Weights of a small transformer language model: a variant of Adam for these matrices.
MLP neurons of a small language model. Each row is named by its layer, matrix (gate and up: input weights) and neuron, and shows model dimensions 0-223. Each number is 128 + 32 x the weight over its row's rms, rounded and kept within 0 to 255. Numbers have three digits each. A neuron's up and down rows have the sign that makes its largest values positive.
After each neuron's rows, "fires in" lists the words (lower case) most often at its 100 highest values on Wikipedia text that the model never trained on.

L12.gate397:167101093159116099060105056105072141164111078130145120182153148204152147093149062141125107115065113100178088085146159113103137074099088123133112045140107160161140107086079134114140144131103127142126141181144155104137076115105159184132145153100115106106068152090109089137089152156118153087130126116161083135112133069114186103134126144160133122114142139129167105147112096120110129174153198148130169125088132103152149143166080144125138089080086139081151104137163149109166105107139184080137085133054170120123125140138111136083135172151141133152122090125095133183092109025042125135138164185070105162062156120106109136126171121161134116103093162147136089078134173121131104081128
L12.up397:052170148183146142126111097117144126160134120128083142088143127123106088123164147124158058089051113135121061136112149181157136111077152171114111157135122136120111144172121122108140095158119174118215101148137115112137159100195096132144156106133133131201157144182149141163097160053124124105122120138187124091149053179087114147120110153144132114135114098128065150120068071133147110137139115138133180106132139105139114089130132116113095122131127145174136075129195129142120127126175173094222131127131126100109130140166102142136139071060045154112157167175107187201076133108141123093162130153120102178121143191159072142136120165168136083196120148094120172083161152131146158149139
fires in: "an"

L9.gate339:188116162117121190149091168130103157146114123155116147169159112134139129106168141122151091130104095099121142083135150073148154109148174161164112068126095142129155123147133119147176114175107089171117097150153089098147110173172082107120120130161121106160137106097123106157113162140120180103151197108157104092185114169091092149139122116121138090117101145115103061092089134096151094148188156133122144104117148132155116095110110161140156152076179099198125080081144203168127045076058161162169112110130106071148145195110122185115126184107103111147135070104135139159117153086122104141163132087110074107203113158146192114162151114192204100156115116048148147144138099137147115081088
L9.up339:236133164155114111170127141103166134174120145116132148108133145127072174149189173147094128171078076114215105111152136050130137103136086119132052130105136124062164179130106133155151191123100135102113125131169158110104142144110153123099087147087144178106098083117126109123106155157127172173167110090104124097151123176139089105160117143130132113139145128148134168126212136125141152120134133080107133081177186182157160192149134162152133133151091039123187152201057091092145103144117108094195143107167074145047154145132115148139130168088139129126137187134153099122101136106087170137120120144100145128129144103152159140153186093190131124138083124112136128136122087136109123080146
fires in: "an", "the"

L7.gate240:182090069137134093122096160162139156163171126132099158143108126156116127113132137133137147125137134132122102173153127090153092152107125198136122142114109132164115149102085161161149142192088149144133183160131146100117094104140126095090134135059137214191168141115132112133146150074150134194120150169103083076188088147147107161157077132147233105131118129162151124120138126103102160147139153156087165132119078134208103111120119121150117085071139161191145165151095096190192084109142115112172134085103117157121078161174064129187146092111110131111176091042127154191161139100114122091142144135118100156168156160148159111131116103155101100115068172096114154102172158188111085099110
L7.up240:136133168096188120128151143114120162152076176135119134155036177134118127095147123114125133136105129175126168091178072125092134127064144109142091147157148161152153161135122163138163116113116190114139117123168085091112136163150155145105106126150162134149059104106103161150130143163107135092100108140190083099159160099142168119119102125144149121100144123084104140092121161057176116116122089094153121138158163149199180109122132085072139115135136147105170014106211134136187113135028123128170182092122158130055094112156152117111183160130134135142163122151139141180157123100142128147161143128146127143114117132111083066147154113160160096099135158121134153143033134205119071128178
fires in: "a", "an"

L10.gate394:052094110157132171128124174098067068132152117184137108107131122109179153162131094157122055161167089121055101158159137080139145129097144168129153177141115104094094106167152094134108109113123151128149124122112137091122160138115126089145171162121186059190181065098125152071112139078185163105094136119144081164155139106157077088128176086112180079164149135135104094100127147160129124123136116115095101126157154044149154111174102157117151089212081150123130139145098092151140134078125185128189110132137109103088161136123076164093117092111178061113126072139104173120138124144128151147094118151166114129154150143158112148135077114099085130114159115139100138090109144231097100167140
L10.up394:152089093135108165073109186141159112122152124084147143049055102110096161163097125077128091106167118154158073159115148109185163107083153161138159129129126092110114118130119093161162131144228130148080060102075114109117149177139101127140133133146108088129142081134138089043123141128170095107138110121089081148167105145149143086099152168108215122165122123142087100140152096143099108089149107119178181131111178122144134073114102156112155137083057118108159135159096096076154161090095178094140096179147092113182093157127128120187082057120091117131105125135146068161112149144101126116148112142169153169110118121095101176132052139105141105146165129108106130155191129164130153097090
fires in: "and", "of", "in", "on", "for", "within"

L3.gate388:085180125146113098116102130101153126093100158102123161118186158135136185146099141098188161161144122166120095186198147155087125085159164173103086153077121100134120094168103117100133057176190113164100167138076111167165112101140140100226126091126130095156185095112162138147124099121141212047133117163176106168134084149149149128062111093107147143119120132117092080090092127115158116117130122112127118133140109045125116070036183080126127146078101161091103115195160110115123105102119136146065147143106120155146142131057096152101115105125071125146092143091146145110122112122169152135127132076138136196113130136140080122113142148057165148142129104082131115092116142110142115114087
L3.up388:068110128160138118163101134183096101120122085068137158137095139152183161117145122089114111171142180065157098096129114178140118126129139168154135109163138081141136161061145140179148174109153107058141123100125085120175146127099084144123101153134060143124140115084105115109165054105167163175138149158158167139082104172142107119185138140114153149086193090167090107113102159164078130090128131112116104129103128187117158161175117092114144123169097153098092085138150116146141143150122132192175163112154187172131167138157090196136135100135118118040140093111113119127108087124115098133161182133080153062125114164152162041100141143107119173150173088099145179124116120074187085141083
fires in: "in"

L5.gate545:104080195111121112147094166142125108118129154091128127151153128122114122074129102101143136149138166173136127105095137190162113121134033104111122148150164021142157187136094180142111163109110090112201155162129073072097123137084122071169124110170217166137083152194128116148119103071133134103105160131157099105108134157136133124121198074095174104161142176122111136080185159136108153114116094136123105110168136118119138153097157105174125144133119179112104231142119132143071168120138108196165165092104177114107129104103062074173127109129171076097140128101098159088152123173132168181145146156129089109099115126094096150147096096137122135162093148134160108149095130172166147132125
L5.up545:110205102142110167157132105135123224129173126047188116148132129099144078124122099111156119181157110080118149083125119130130081134094160180106125147149162110121133153101116119154137191170146153108055088168161133107087074081083090134100131117147100088095092041166126185152072125129202046120113130140169170161127068116139131132141105133153171129102064113137154125142113126091132146200154168159132098193160110062096120111131171120145166143077104095148079133115156135075144148133160119136149193131076147116111141102156116129109167087105136157100142140122145139061137135169112117127118123123198114148139135115090067114157094136066100170148155125105120117101160166141078129119138
fires in: "and"

L9.gate421:167124148090109147121095131175105159131116154164122049141080120175097170158111172083084105148164164125139108080117109089147134124120128092144085117128089137100107137125104164141139162073129132064129128134157163143121156146151173119113071097124117093148170102180091159139137084154092177110169123114101147126158171138166116172107127130081029173134094090151116111161126119126159163113132189133179202135083188178152212084129083133142113107122166139133079128111112126123155169080083106142079124131127101090135108168141109136142168083112111137113119171123178160133076159084123091105121178124033082112159162080126123167161145089140178083118136111061153165173070186135135130138163
L9.up421:161135134203102139105173108119076093120154135104140112090094146187129142150094075084092080158135122155124154104136102149132127168126140137126140071128059114164093103170138178143160147116210154145161139168158155142115115127075165121128137129108133041143107135167156099147164118137093068135133129099110132142151123091175127154155178142141116184143157091143122096104090079099127110184087076167134145103144095099121165100158118102144136133131106165111118133092116135112145129167197196115123152116167114157089170161133184098041148114134066145155136141149087183138098094182145149102130038044127176112120131194117091135119149145083123070159134081103080102112169114156188136181125
fires in: "s", "this", "these", "her", "his"

L3.gate25:183111111152141223146151218073120108108123080128164169140123153120124180136098122195130147105116095093193096174118148087180162095090137149071157142175149117133119132098099152133108167074133139127137112113116105115143175097116136123120090189121151122158148166117137090100114127132120128112138058127133123128077109157106149112114187133132105122129190150130080110194125144117109111175130117166056118170044190091185183161172080138100166102130139173102152119160107149161138143105183185143080094125147108141077167102067104148069099111081145105085082180084105092092109130132126120091120129107130136104131129149124127072214125140113099089130142142114063141126094131154109162112092
L3.up25:147118128130129137138206093121106135126106059194139080085084148152129174123166114116171162067129102096142122141057086139149122146050153155113130097173139107139090128153158145110140117100186176068179102136104102076084157106097161154136124122109133106124146188127165170137165127081101151134124121089071162114124109095129140086142123108087173198122149167123120100154106177090136076150088136141084111097154098138160143163129182199115108116142149166158075074135091110197093093131139147117117153174087149124105073108203158082125132151148146082137179103153097087076105117132122147065100201094099168147124138097178160072125118153110135096194174126138102097166124098121122138140146
fires in: "her", "some", "these", "police", "soviet"

L5.gate439:134150178161090103172175153117148135158178098157125131113185144169101140142130177092166073061108080104147093095074100096044153140165041167140141069079188109049141109140134125144112129136150112117107085156150107155103193160086162155137077115168085112126094133148142075126118123204141116152174146117194140157124114107127133101118148099111182044134135171139110140073134153153157150147069128162072150160168108121078115162085127117116120144110109088089108154153109114134138120111106128133135142153144147127133204106163116069147147172111103104155062063131111137138078051146139107146142119134143122152179154124135134105128094156101207106128127100143125094094106131104089101084101
L5.up439:149216124135125105100102111081148118120094152068171094117091155106120116107085138125130093139139133131108064113098153074121099076147093113081144127095103197182099134078109115115168118173155080121155172100153092124108067144036127171131138091117159109117175135134063156081091092071118119083175055103150132157193139154164154109133044097155157179141080104124138103107107112100115126119143174088105145096150158072131115185138112108100132137167147117108160110153088063136201083136124175113109129076126138166128117094101106139111115148087211146122130069171157157148148093146139157151154083152091134133101098112138113198123125109055133131130101152118142154124071152133139136152125
fires in: "and"

L5.gate232:094206124152074105104119134071143120128137134090150135132139159148148166139113189115097143091150064146169131134141103123118085130149073155114167155170147076121122134134096170170134145186134070078137107146137115147072071159119126206120145152076135079163188119191143128128094145120130147104110119160107130130132082150085121163144088130157145090136113158173100160101097126144092066119204139145145152086106097187100095169173177143124096133115123133097160120121152125175127139078109107185156119127071141140095045096185071102050199186172150099135127064108176168128089113119140144067130134125143113167109136156167133123126130086091130073174062148138125106152144089112154120123111
L5.up232:107108086123133171125123113148125154153135135175149128084167168143066128100135119107088097115138084090133169150148084126099089050098145149139177051180146104132159120114109128167120135110137109181096133082148035119126098159094102164090111125125178165132122087115111121141142099143200151138142080101145108204094106103110109091133160139149196127097092140103099163090148153117083050136126065141108171140076159127139124154177132156133115120120147142141122113136122088093162097140103125121119182191157097086157088120086155065121192119129093139065078065120085166129155176104106149085131143098252136099152152127072128130170095146127128096184167134172144152113110121124114114127108
fires in: "an", "syrian"

L6.gate551:113099149149121133126125101146133166074133142111141140117139077151095168166134138130084132165142138110111107075111162084141118110150102110103108139068088118170155135062146124095115138211153143116160165084136106134173118112093113089083143076080173092120152125098072125123110139142145159099120125100075109107192116125163148186045136101090152120088123135143056097121128121094136135152111106199068136158167082075111214162166094130148122112190103121134142090135088153150161170133124201109127127100094158137151123109150129124160139153079129140044092148130148133121117129056140078126080142126109216158124112087151100120149085124111154095196064097140167118149096189125158183092078
L6.up551:126131097163102102140084113105065095127110114177080161147089172096178101163129147072078183052148138081115175161150106062136158124050118225141161166169150106118122168111139140140179118145139144147161091062107133130099169109115132136068183116095126089117127163147113079130099126126100072121136108166102180093188165139147144091077061175101161142098110101131113160164106112130103111155140130134142137094056106141135136111101117119091156132084168120143144159113191173143094154173196109190117161079206119134135114152149132132088137123120117108123136096165173143111104157155122089158134173146131128125127087125128112104157108143149127122164091146122056185116198142175123144151080
fires in: "her", "his", "their"

L6.gate346:132046152168072098159128135132086122155120127116172120105120072090108155155135117124110115138151086141177117124120083130105129093097102122125138118110158131117125183106136078137191132178134090138066152141131113119203073133142148206121139112155128116148217152110186162147110156153136159109097092085109136086138216120141134171154139152184091121116143147193132149197132103112151182138083189198143150168135130086103089093181120145115070126168059148126139080181128088163148164101140158110161072109160103184085096156098116113094140118138077104100155112129114166156085084132089143142136146106079146172091193097089167084141099152119120128141132132206121160153113127127127091135128
L6.up346:113075136169154088139136176168116102069151124081132124065107087108147137122124160089155157088156092157158141091135147113048064094164105168139116127170144168104120131135076149200163118130104090111164156133160077133187084115144137190075125150163122131138093131080133140151173103174133092167181149132105151155175163174124139119184054131167130126119132099157089130179083174114125124129136122112109109119152137135119081105126158072145082127136108117080110117155158149144097178154160065129144104111164159130099210044088157165065099135107091150144175083128185098170117109168098107144094167090131094109102158083101118158131096124158171167073134111171117113084075132118102128131162
fires in: "in", "january", "march", "november", "july"

L5.gate474:199130172141152072149115113133152193062141116102130157104157128112160111164113102093084089136117141118200164108150162115157159127105132126119114164192060153176179148146189128139125135161168096176145101092125163113089082078082155146074150107071158106117069151139120103163088108145158149155135144189131128181124121158167090175091134156089132109079108121103062117106130127103115121146123168092106167106125149121117142173184124091141093144183134182148106133110108091112127153141123154177123150185122092113088140143200075073127160161178167119129144138089126060106100205093135051136079129151079179079152180178104166123163141135074122106136113109136134124160121126145106111136097
L5.up474:147078112137134136124135083142119143175117120135111095113091130132107125175176162152146101121123077059071186131027102122168178187106069088140095122171096073126100089063174129131152137157156110157188117168132071079141136100152111138135129066138114097151092132152151073048141152097137113103092156124165122172149124115173127148166195105097141134118110166155119111102127123142036090158116131142066176098136114077098109121092072149168115118114127159129115101119144155199118073118140129104190107135093080142155142187128126074126143174143126143152075076149124137140142162140145142113097112104167147139135109114059140119159148102076142085137167050131112126164139102171123122132071
fires in: "his", "its", "her"